{
  "n_layer": 21,
  "d_model": 256,
  "n_head": 4,
  "head_dim": 64,
  "d_mlp": 1024,
  "norm": "layernorm",
  "norm_eps": 1e-05,
  "init_std_qkv": 0.0237,
  "lr": 0.00212,
  "beta1": 0.95,
  "lr_head": 0.00993,
  "grad_clip": 2.0,
  "warmup_steps": 272,
  "schedule": "wsd",
  "dataset": "wikipedia_en"
}
MLP neurons of a small language model. Each row is named by its layer, matrix (up: input weights) and neuron, and shows model dimensions 32-127. Each number is 200 + 40 x the weight over its row's rms, rounded and kept within 0 to 999.
A block is one neuron, or neurons of one layer that tend to fire together. After each block is what it responds to, as a language model described it from the Wikipedia text at the highest values.

L3.up133,266,189,145,175,235,220,214,213,147,169,256,106,185,285,178,270,208,243,194,167,179,117,171,231,234,235,138,160,247,129,208,213,225,176,267,149,193,164,147,178,225,194,251,191,176,215,243,188,212,228,206,187,163,177,244,193,186,220,219,187,231,202,150,146,156,164,168,202,256,201,140,133,153,170,227,123,199,330,216,192,172,228,246,181,203,114,268,161,143,193,156,191,180,234,156,167
L3.up289,177,164,204,208,285,174,183,219,166,238,222,144,244,220,196,213,172,197,209,234,248,234,232,193,215,145,251,230,302,134,245,176,202,209,202,184,243,164,154,194,234,203,213,202,214,151,214,177,185,186,207,160,106,162,166,168,248,208,206,169,243,204,129,142,211,144,262,170,183,221,185,162,223,168,156,206,149,182,151,171,227,193,220,126,296,176,209,205,260,223,137,272,201,206,206,204
L3.up347,256,220,254,211,243,239,183,223,156,199,261,210,138,202,198,221,184,204,291,207,146,212,210,204,230,254,205,235,289,145,254,199,222,198,183,184,218,232,166,252,210,156,243,174,239,174,249,198,161,227,211,232,137,177,282,204,226,176,219,184,224,193,91,174,178,99,248,190,265,234,189,210,232,207,182,160,197,193,180,195,246,167,306,159,246,106,183,156,214,208,159,150,198,290,193,180
L3.up548,152,198,251,264,189,221,198,266,160,203,283,195,140,200,261,233,142,220,211,209,176,233,183,214,261,221,230,284,274,183,211,282,198,192,204,145,241,263,201,159,202,101,307,202,201,193,205,216,176,247,183,283,139,140,337,236,204,184,193,187,279,215,138,221,160,156,192,165,265,197,171,201,223,261,197,136,196,200,188,163,281,214,321,181,226,168,128,190,229,199,181,188,203,292,166,214
L3.up703,198,243,222,168,277,148,181,262,182,196,196,158,264,224,160,275,266,172,291,195,170,177,216,210,235,202,203,167,259,187,193,221,197,183,234,200,229,174,175,191,213,261,175,193,181,162,299,157,211,253,144,178,126,148,182,158,251,181,192,200,151,250,39,191,208,50,215,216,236,230,184,202,156,195,255,182,166,231,169,195,248,221,217,179,175,165,209,171,237,209,133,240,227,215,99,179
L3.up763,177,194,199,216,252,173,276,180,124,236,213,198,174,259,180,293,174,140,242,193,170,192,209,150,190,209,200,227,105,214,215,242,190,193,244,194,247,224,165,128,165,262,242,249,193,254,280,198,211,229,196,208,192,223,215,196,184,234,127,191,214,209,222,167,232,181,201,206,138,213,290,134,167,227,227,203,224,198,185,93,178,263,146,181,305,149,241,188,140,199,237,215,185,231,243,167
L3.up975,293,235,198,174,250,225,214,164,189,205,207,158,130,224,180,181,201,227,261,146,202,169,168,246,198,250,244,170,203,320,181,182,210,161,180,235,171,247,166,149,172,269,231,208,212,189,290,187,240,141,141,180,208,160,211,132,213,134,202,201,178,162,154,197,199,159,231,198,311,259,163,174,124,170,141,190,222,185,179,194,141,193,243,170,178,194,189,189,219,188,224,264,173,276,202,201
L3.up982,169,228,202,196,242,230,214,252,169,207,189,240,104,191,175,211,173,221,219,203,219,193,168,194,227,221,224,269,234,172,234,182,158,210,208,181,207,205,220,244,215,152,217,153,205,179,227,166,219,230,151,225,129,160,257,181,209,161,221,244,250,204,171,180,180,203,287,196,231,172,189,236,219,218,226,180,204,202,199,262,260,198,302,162,243,135,130,133,218,193,191,191,177,222,105,178
Description: Clause-ending commas. Commas ending a long clause or phrase mid-sentence in prose, before and, but, including, or a main clause after Although.

L3.up42,228,201,129,193,246,195,217,226,155,154,281,259,242,129,114,236,202,144,172,190,163,185,171,169,176,240,137,150,257,207,256,160,228,201,207,167,279,240,86,195,240,187,203,223,192,258,181,170,307,182,213,227,277,269,191,174,159,240,211,182,260,186,219,188,142,202,173,244,291,209,193,159,273,197,186,147,217,165,136,231,189,193,195,209,148,145,258,199,89,197,199,188,183,159,290,187
L3.up129,189,229,260,279,276,102,273,224,155,192,171,177,237,251,208,165,150,132,217,145,178,161,237,119,221,102,197,247,225,215,211,235,185,213,249,259,184,222,230,173,177,192,229,151,253,217,273,186,221,181,195,127,172,194,222,187,204,179,142,166,198,278,167,186,257,161,169,261,194,218,217,235,182,235,184,209,84,210,175,230,146,233,194,209,199,214,252,225,186,245,181,322,253,186,148,265
L3.up249,182,219,181,184,235,155,212,224,149,253,201,149,211,149,232,187,201,192,264,148,188,216,252,160,203,218,287,200,247,254,201,218,223,188,198,201,175,189,197,195,200,237,187,188,147,150,109,200,241,110,217,170,211,177,260,149,183,180,157,189,184,186,146,191,236,240,197,197,213,231,238,189,170,269,220,236,242,108,208,181,207,221,142,199,175,242,262,228,301,233,250,121,193,186,209,160
L3.up332,264,179,183,202,264,178,197,191,77,173,244,211,195,281,139,242,185,243,184,190,142,170,179,200,216,222,187,200,163,262,193,201,273,202,162,209,264,221,148,219,180,224,204,178,165,291,240,195,214,237,227,216,296,246,241,193,151,210,156,135,171,190,195,249,177,176,201,182,204,193,249,193,205,149,201,152,214,217,161,221,165,273,169,246,220,141,256,186,113,185,181,229,142,213,265,194
L3.up487,224,168,154,160,245,227,137,81,180,168,191,255,196,242,246,125,172,209,277,192,271,185,187,240,168,255,206,174,126,157,201,212,114,214,181,244,151,233,187,247,250,157,185,209,181,226,123,189,181,169,242,246,265,213,175,218,210,210,257,182,220,137,146,238,205,267,245,158,192,202,212,155,276,178,213,196,158,225,173,177,209,143,122,260,173,259,221,197,227,203,140,189,230,179,184,176
L3.up581,220,174,132,171,195,137,211,103,214,148,206,215,193,132,226,116,200,223,222,170,276,235,272,164,189,209,192,174,257,143,184,258,187,186,183,211,163,227,128,214,261,165,84,196,177,131,167,226,140,200,254,311,288,171,177,124,168,184,215,113,156,180,198,249,151,214,236,190,220,184,226,165,215,158,243,178,213,178,164,135,224,237,187,231,286,229,207,196,271,152,222,126,227,206,209,151
L3.up715,137,184,214,187,188,181,212,157,174,181,127,221,184,123,196,209,197,282,304,175,288,198,218,209,202,181,273,176,271,155,118,192,198,199,137,237,191,183,150,158,278,145,181,223,178,178,198,225,149,164,289,221,225,166,200,145,112,187,225,206,157,139,205,252,188,237,246,258,179,218,277,193,211,226,248,196,200,237,170,174,224,216,150,276,197,257,210,211,191,244,225,154,221,223,137,137
L3.up948,192,157,170,183,183,164,207,218,194,169,241,220,238,170,188,210,208,223,180,240,177,204,192,255,183,207,206,227,205,181,115,179,236,261,232,197,262,231,189,222,188,171,243,239,231,161,179,215,240,181,142,206,317,177,157,166,192,215,202,211,124,257,161,262,268,113,119,228,144,144,253,200,190,202,181,168,166,238,141,199,258,240,115,224,237,225,143,170,196,186,238,185,151,225,246,237
Description: Korean text byte fragments. Byte pieces of Korean (and Thai) characters in song titles and discography tables, plus scattered name and word fragments inside tables and lists (GK, Mc, Rache).

L10.up7,181,214,198,230,194,189,212,141,190,114,157,167,207,206,202,171,186,203,216,192,208,195,184,70,151,183,191,199,185,194,172,234,243,203,258,197,189,286,227,203,137,212,207,231,158,190,213,195,169,222,158,201,164,203,246,185,88,173,204,152,105,170,125,195,219,217,179,200,217,211,212,244,309,215,218,234,177,196,198,178,197,153,254,169,193,225,189,219,207,320,169,216,179,206,230,287
L10.up580,243,225,204,213,233,240,242,248,181,167,250,179,212,206,232,220,188,185,241,196,218,208,234,136,199,195,156,231,200,238,180,125,240,247,167,193,238,222,143,155,186,195,258,175,256,259,177,217,211,119,177,222,149,201,225,155,231,142,194,119,273,213,245,147,194,159,133,185,196,240,204,224,242,310,163,249,83,177,190,250,176,207,205,210,218,164,188,215,140,223,168,288,190,197,166,194
Description: Mid-word name completions. Fires on middle or final pieces of names, mostly non-Latin scripts (Korean, Gujarati, Hebrew, Greek), plus completions of proper names, acronyms and years.

L3.up64,187,275,234,232,169,284,190,308,204,177,139,176,166,137,203,311,211,173,164,200,202,137,109,186,232,245,171,219,225,209,183,216,221,224,183,176,243,211,216,214,150,159,201,265,182,231,238,211,243,157,171,169,128,214,218,181,213,212,182,238,159,210,224,183,250,155,177,254,252,160,159,298,215,245,121,231,198,190,137,229,140,181,149,127,241,169,240,222,93,189,143,238,189,257,195,245
L3.up94,173,203,209,204,213,168,193,258,233,217,193,170,180,181,184,252,211,198,134,259,239,208,175,195,209,173,203,225,160,205,247,174,271,219,218,172,191,237,129,192,166,187,195,221,236,203,288,183,192,220,184,144,211,209,256,205,215,184,307,129,189,158,258,175,159,125,248,271,185,185,121,270,144,261,155,216,191,217,140,282,188,275,210,49,218,205,236,196,174,223,172,176,190,220,251,194
L3.up102,205,188,209,257,213,155,196,192,214,70,231,201,192,217,189,276,165,211,243,167,205,166,188,175,148,185,231,181,167,154,141,247,184,232,182,196,210,262,202,178,187,170,193,172,245,190,261,132,177,174,133,197,164,230,161,141,137,194,233,218,176,211,196,173,222,144,133,239,198,211,166,307,250,203,195,200,194,234,176,192,190,158,154,106,241,193,240,234,144,304,181,229,235,198,171,244
L3.up414,222,161,211,160,210,176,183,296,202,230,184,149,153,235,182,207,148,234,188,117,236,230,222,220,229,181,181,179,223,188,260,170,201,206,204,202,180,189,147,163,221,134,264,206,227,127,168,233,218,181,192,183,147,178,188,159,257,156,204,146,153,245,176,207,171,147,260,188,252,213,198,231,181,247,212,204,201,285,178,194,227,212,262,114,232,265,138,221,143,191,203,267,136,208,144,230
L3.up477,196,186,223,217,191,260,143,300,201,145,237,160,226,208,149,291,162,221,118,261,190,165,149,218,199,196,212,163,175,177,138,152,102,199,275,191,188,249,262,165,129,196,198,232,187,221,256,179,185,190,167,229,147,240,219,206,256,216,230,221,127,226,174,210,291,141,179,238,188,144,96,267,214,244,144,243,262,135,211,244,156,167,146,200,220,142,168,182,169,216,186,281,207,154,197,248
L3.up501,188,174,233,212,216,238,192,240,223,110,225,162,180,207,175,247,213,156,238,233,243,111,153,278,193,221,130,119,214,144,124,191,315,197,242,254,209,237,238,191,216,165,237,199,294,201,277,180,158,201,147,234,196,170,125,221,262,201,188,173,162,266,291,128,198,190,226,207,191,154,217,268,209,228,150,214,207,162,118,193,177,252,156,196,210,183,197,212,168,213,217,160,221,154,204,209
L3.up779,139,194,241,151,214,130,218,276,190,179,174,192,191,176,253,233,158,228,225,62,153,200,138,239,190,196,173,179,231,203,191,213,214,202,324,229,163,263,147,180,203,109,235,229,268,195,211,178,242,222,155,173,155,205,203,228,185,216,205,196,196,225,185,162,186,140,205,216,309,229,241,156,212,170,141,188,196,272,218,200,210,223,193,165,175,168,246,194,149,141,248,278,179,193,178,257
L3.up991,167,155,257,205,198,251,184,266,225,200,207,151,239,208,213,188,173,200,158,248,245,182,196,261,238,204,184,194,222,194,223,146,195,206,212,254,299,183,199,203,150,161,220,150,211,228,279,161,170,191,217,184,135,221,148,224,197,169,276,168,223,176,305,211,217,136,236,311,278,166,207,186,208,195,189,151,217,248,186,177,146,258,159,177,182,173,147,170,225,206,226,218,149,244,237,218
Description: Time phrases, compound nouns. Mostly "time" in set phrases (at the time, at any one time, a long time, spent time), plus compound-noun words and name pieces (gun control, Dubai Metro, Gian).

L3.up39,221,179,210,261,175,229,197,218,187,190,228,200,233,184,210,193,270,204,257,188,178,167,165,146,206,208,136,110,170,179,201,203,197,160,78,182,171,202,199,204,86,167,195,227,183,207,152,116,260,201,250,243,235,219,165,204,142,161,151,186,254,164,158,195,194,178,131,291,211,237,209,174,199,246,250,223,205,176,222,203,209,153,178,177,254,199,249,155,223,228,236,170,201,204,256,229
L3.up276,254,186,212,220,250,209,266,196,175,175,188,176,170,203,155,212,201,213,154,184,196,197,208,130,240,245,256,224,119,223,244,252,218,242,158,159,216,209,214,150,124,166,195,210,211,199,169,170,217,176,223,164,136,175,234,209,162,171,194,136,158,182,231,165,250,157,247,213,185,169,286,156,175,262,246,240,187,182,166,184,268,167,155,241,203,260,209,247,210,220,196,237,179,169,119,211
L3.up334,278,206,231,175,191,202,213,228,198,196,207,113,243,202,235,174,162,283,211,164,144,61,210,309,174,253,203,161,149,276,135,210,268,212,144,205,138,229,184,235,199,286,186,184,198,201,200,235,196,249,212,188,217,183,167,151,133,201,145,189,238,202,160,164,191,162,79,238,270,270,243,170,204,206,137,231,237,131,174,202,109,187,179,233,153,177,226,216,294,211,241,172,193,136,183,213
L3.up366,244,154,237,279,229,132,203,180,152,189,230,159,175,205,144,150,225,163,212,218,218,193,156,163,200,166,253,189,189,143,157,234,195,221,210,186,293,171,203,205,162,209,295,219,160,193,197,125,280,216,192,141,217,225,161,203,135,165,217,169,157,185,159,171,185,154,247,201,211,223,236,237,290,222,274,226,190,223,246,196,238,175,183,216,235,199,208,225,178,199,234,236,193,147,188,191
L3.up442,189,246,247,254,219,103,200,187,155,199,152,116,132,258,194,185,159,152,190,164,169,187,230,165,221,90,191,262,266,215,228,233,141,258,173,239,218,223,255,179,167,246,139,256,242,181,208,226,227,114,195,185,124,187,212,168,198,199,209,181,214,254,165,191,306,104,159,237,196,182,218,241,282,220,157,238,122,256,182,195,205,254,187,182,230,215,252,220,203,240,205,299,263,187,165,249
L3.up512,207,222,148,284,174,108,227,163,175,187,251,197,274,162,207,243,240,152,265,268,151,182,219,247,146,156,232,179,194,225,162,276,140,216,208,202,239,182,187,165,114,191,223,191,179,169,216,236,242,233,159,131,232,235,169,213,215,124,212,194,118,223,210,135,180,123,151,249,231,193,217,178,170,233,192,236,202,137,181,167,182,167,149,188,168,194,218,151,253,218,213,238,193,152,123,194
L3.up647,204,245,220,218,263,165,282,235,159,218,183,103,202,179,193,235,172,196,211,141,216,139,158,213,263,98,230,214,238,186,210,213,199,281,230,205,224,265,227,171,194,197,196,203,161,213,232,199,244,120,206,169,129,198,202,175,203,165,187,178,176,243,130,181,283,169,177,211,226,251,254,193,295,180,187,190,139,229,202,179,181,265,226,221,203,155,256,209,162,218,199,260,241,200,173,288
L3.up650,206,228,240,223,203,133,234,231,178,174,233,167,206,267,173,263,201,168,169,151,214,115,173,192,268,176,168,214,265,163,215,202,177,266,229,265,235,280,225,150,163,230,195,239,213,163,243,137,213,137,148,231,192,194,245,188,165,153,135,151,210,207,167,202,264,153,264,236,209,211,197,245,242,244,272,228,130,274,221,223,184,283,138,196,177,185,201,178,190,214,191,250,250,181,136,274
Description: Capitalized item-initial words. First capitalized word or word-piece opening a list item, table cell, heading, or multiword name, e.g. Digital download, Excluded, National American.

L10.up11,159,200,200,147,162,200,228,214,191,178,206,199,150,179,203,223,225,181,235,156,234,157,170,228,222,171,223,211,218,206,183,197,200,190,223,207,145,197,182,156,177,307,278,237,169,203,199,146,266,228,142,213,257,214,178,197,145,204,145,203,195,187,194,231,167,142,200,224,292,220,233,119,159,290,218,212,215,148,228,193,153,231,148,230,224,181,230,199,161,206,249,204,145,237,164,284
L10.up281,157,199,206,124,204,240,208,171,178,223,203,175,157,214,201,233,196,200,210,164,256,179,108,267,213,189,233,207,193,220,219,195,209,225,148,152,133,163,166,221,278,215,180,230,175,231,208,208,252,247,128,192,262,251,193,191,199,200,245,189,128,214,194,241,232,202,149,208,245,141,127,251,201,250,280,235,246,225,194,130,175,199,134,195,248,198,209,234,259,214,251,258,191,186,220,285
Description: Start of list entries. First word of a new item after a delimiter in infoboxes, tables and lists, e.g. World War II, pop, Type 7.6, Liberal and Country.

L2.up382,208,255,222,230,267,181,131,204,155,168,218,145,154,233,227,135,271,191,212,227,194,155,160,195,237,233,240,213,231,187,247,264,283,233,214,124,201,216,169,197,133,216,215,192,186,216,217,114,174,169,191,284,191,171,323,159,171,188,185,216,255,199,199,245,156,199,238,173,245,242,200,274,252,154,219,183,201,196,182,146,203,152,203,166,175,147,195,215,116,173,160,277,276,217,174,199
L2.up711,180,265,201,222,222,207,181,195,128,146,207,153,186,178,161,241,243,232,214,180,144,220,171,199,205,228,144,218,220,129,203,161,179,225,216,220,148,251,113,174,125,153,220,182,193,209,170,169,208,135,152,213,179,219,186,146,210,239,234,241,223,231,160,160,149,216,246,223,224,222,189,197,251,170,172,235,225,278,224,203,172,227,215,130,223,193,216,187,140,209,175,233,221,175,199,193
L2.up863,233,257,168,248,286,147,159,217,159,138,284,166,209,235,223,147,236,262,228,183,178,139,151,168,225,232,195,183,238,221,227,215,228,259,216,226,209,227,147,220,168,208,179,227,202,267,204,181,194,245,200,176,187,210,208,215,155,244,123,199,292,182,150,204,163,147,153,232,268,199,243,203,256,180,142,151,209,241,194,213,166,218,132,232,200,76,234,181,162,175,248,200,198,170,220,244
L2.up915,216,228,230,243,273,158,175,201,110,230,216,193,235,266,218,214,181,215,249,160,131,215,171,197,194,225,162,197,205,211,200,183,217,181,246,202,158,237,178,163,179,196,227,254,223,214,211,233,193,242,221,233,169,171,213,233,216,218,199,131,304,239,162,193,173,113,104,204,202,191,231,237,222,159,186,173,165,256,130,225,131,278,155,201,248,176,186,229,186,191,182,197,198,161,221,202
Description: Inside names and foreign words. Tokens in the middle of multi-token names, titles or foreign-script words: syllables of Korean, Gujarati or Arabic words, and joiners like the, United, -, St.

L2.up98,185,205,278,270,324,149,193,251,192,191,157,179,195,216,165,209,238,150,266,228,191,240,264,158,220,169,208,144,235,232,202,186,193,255,247,189,242,216,201,171,210,148,184,268,219,150,209,100,173,181,134,101,145,159,146,170,212,214,237,205,178,182,187,203,209,129,173,249,179,144,228,202,161,214,199,196,185,172,113,196,205,254,142,130,191,211,191,185,157,209,173,268,199,299,137,256
L2.up430,262,242,257,216,250,224,176,272,193,180,170,179,263,204,224,186,214,219,253,215,154,142,204,189,236,233,198,222,264,203,234,207,182,271,181,148,148,253,221,115,208,172,191,207,230,183,190,249,174,230,238,187,82,125,179,127,183,224,196,135,272,193,211,142,187,149,143,213,238,219,205,218,145,220,162,187,191,269,222,172,183,190,200,109,135,233,147,214,176,255,160,235,183,171,180,208
L2.up583,148,223,243,208,202,225,213,239,183,224,188,146,183,218,237,108,187,274,232,117,171,205,155,160,242,212,227,239,203,272,251,251,192,232,240,123,157,228,213,210,198,150,162,201,184,166,165,215,109,256,178,134,192,191,215,182,172,172,236,123,232,188,214,213,163,185,167,169,191,217,188,172,157,161,181,210,197,136,98,227,143,250,178,218,317,213,170,285,232,191,226,236,160,228,102,245
L2.up817,166,194,233,225,278,233,215,171,172,197,192,163,152,230,176,193,175,161,205,214,155,202,192,153,195,219,221,263,164,278,282,248,205,205,269,148,171,223,188,231,195,105,244,155,163,193,173,117,218,208,182,194,230,219,191,118,152,242,214,200,206,231,248,134,216,209,266,213,232,209,181,149,167,268,187,175,160,199,175,128,205,192,178,162,237,248,164,254,187,203,188,252,277,141,128,298
Description: Noun and suffix endings. Word-final suffixes such as -ology, -ological, -ly, and abstract nouns closing a phrase, e.g. theology, arts, season, time, music.

L2.up70,239,182,193,192,186,172,212,209,155,135,230,208,162,190,156,216,225,237,158,213,195,188,117,188,281,204,244,169,272,104,195,132,298,255,196,129,267,216,209,195,181,209,239,280,179,134,210,146,288,149,165,269,184,153,287,237,224,214,211,164,174,250,191,198,188,197,201,252,272,215,183,203,203,212,247,166,201,270,198,201,229,220,219,189,143,177,164,173,140,203,135,205,276,221,190,219
L2.up467,219,169,201,264,193,149,174,189,177,165,219,227,181,188,181,163,267,239,235,218,214,191,153,235,191,153,246,277,185,192,164,195,236,257,163,194,229,212,229,230,54,156,220,185,262,189,259,232,236,89,218,219,270,207,177,227,220,183,192,77,133,146,202,197,254,103,223,262,165,152,221,252,186,160,254,259,175,236,268,209,217,180,238,150,186,199,154,255,247,207,207,201,175,200,150,206
L2.up837,206,154,182,217,189,157,318,197,175,188,271,206,160,179,207,199,232,244,149,252,198,128,189,161,188,248,230,190,136,184,197,250,276,251,193,175,254,194,172,176,143,242,293,194,199,162,206,248,230,254,130,239,212,196,231,181,244,159,184,152,103,239,226,139,161,195,158,209,186,157,259,196,197,234,227,193,202,230,117,146,203,191,235,209,141,216,189,225,177,235,199,186,191,189,169,230
L2.up919,197,227,272,289,232,118,249,225,181,159,166,134,236,191,179,236,192,168,216,119,134,120,207,158,247,131,195,215,264,194,218,201,168,242,193,188,212,228,221,180,173,221,185,204,203,241,243,153,261,160,190,162,139,235,214,194,172,208,122,169,215,228,173,186,310,141,217,244,257,247,300,212,240,252,189,259,154,208,203,192,194,210,215,179,192,200,240,221,171,205,240,233,312,198,210,264
Description: Sports league and division names. Competition-tier words like Division, League and Conference in sports text and stat tables (NCAA Division I, American League), plus years in table cells and phrasal particles over and off.

L10.up301,181,261,225,192,244,161,190,213,101,157,241,220,245,240,173,216,174,163,266,170,218,198,167,179,210,210,178,181,259,188,215,183,245,179,245,203,218,184,131,213,192,240,197,251,201,157,289,114,287,218,208,180,171,184,157,204,202,229,171,215,203,166,165,164,159,119,217,186,275,167,183,190,236,184,192,185,216,259,219,237,252,170,202,130,195,119,249,118,194,242,134,168,167,171,205,219
L10.up777,112,233,174,190,170,232,236,127,176,206,213,179,134,172,178,249,197,169,253,195,175,203,186,174,240,211,200,228,194,187,247,232,165,252,212,159,207,223,232,165,216,223,264,269,166,193,258,188,275,175,191,238,162,207,175,135,215,274,181,168,282,133,257,205,167,176,217,208,270,226,162,168,152,216,265,250,167,159,163,188,112,248,253,141,243,244,204,198,174,249,227,188,202,202,213,158
Description: Clause-boundary connectors. Commas, and also but and and, ending a completed clause before the next, e.g. after Although/When/Despite clauses ("Although…coal power, he…"); occasionally compound hyphens.

L10.up549,218,224,256,269,238,161,219,257,152,149,277,205,201,203,191,194,182,157,231,213,145,231,219,163,216,237,188,157,174,241,153,186,203,192,224,254,197,214,224,168,176,188,226,313,183,147,256,133,261,257,194,242,196,199,178,144,203,243,216,148,240,186,148,148,171,226,195,182,269,265,184,148,172,204,169,193,176,173,180,225,200,217,263,167,192,137,174,141,211,216,136,172,190,198,182,200
L10.up753,144,260,301,221,198,170,284,199,166,220,155,198,207,181,122,215,169,194,284,231,112,203,221,245,158,231,138,266,157,200,228,232,303,195,163,221,206,198,195,214,257,154,234,233,236,140,189,194,293,236,233,164,164,223,238,235,177,138,193,99,177,232,170,196,179,209,185,177,192,330,256,133,157,195,197,177,195,209,234,205,214,230,174,192,189,171,252,156,119,214,168,233,124,251,158,203
Description: Clause-introducing connectives. Words that open a following clause, mostly that, plus which, where, when and because, as in ensure that, so that, school where.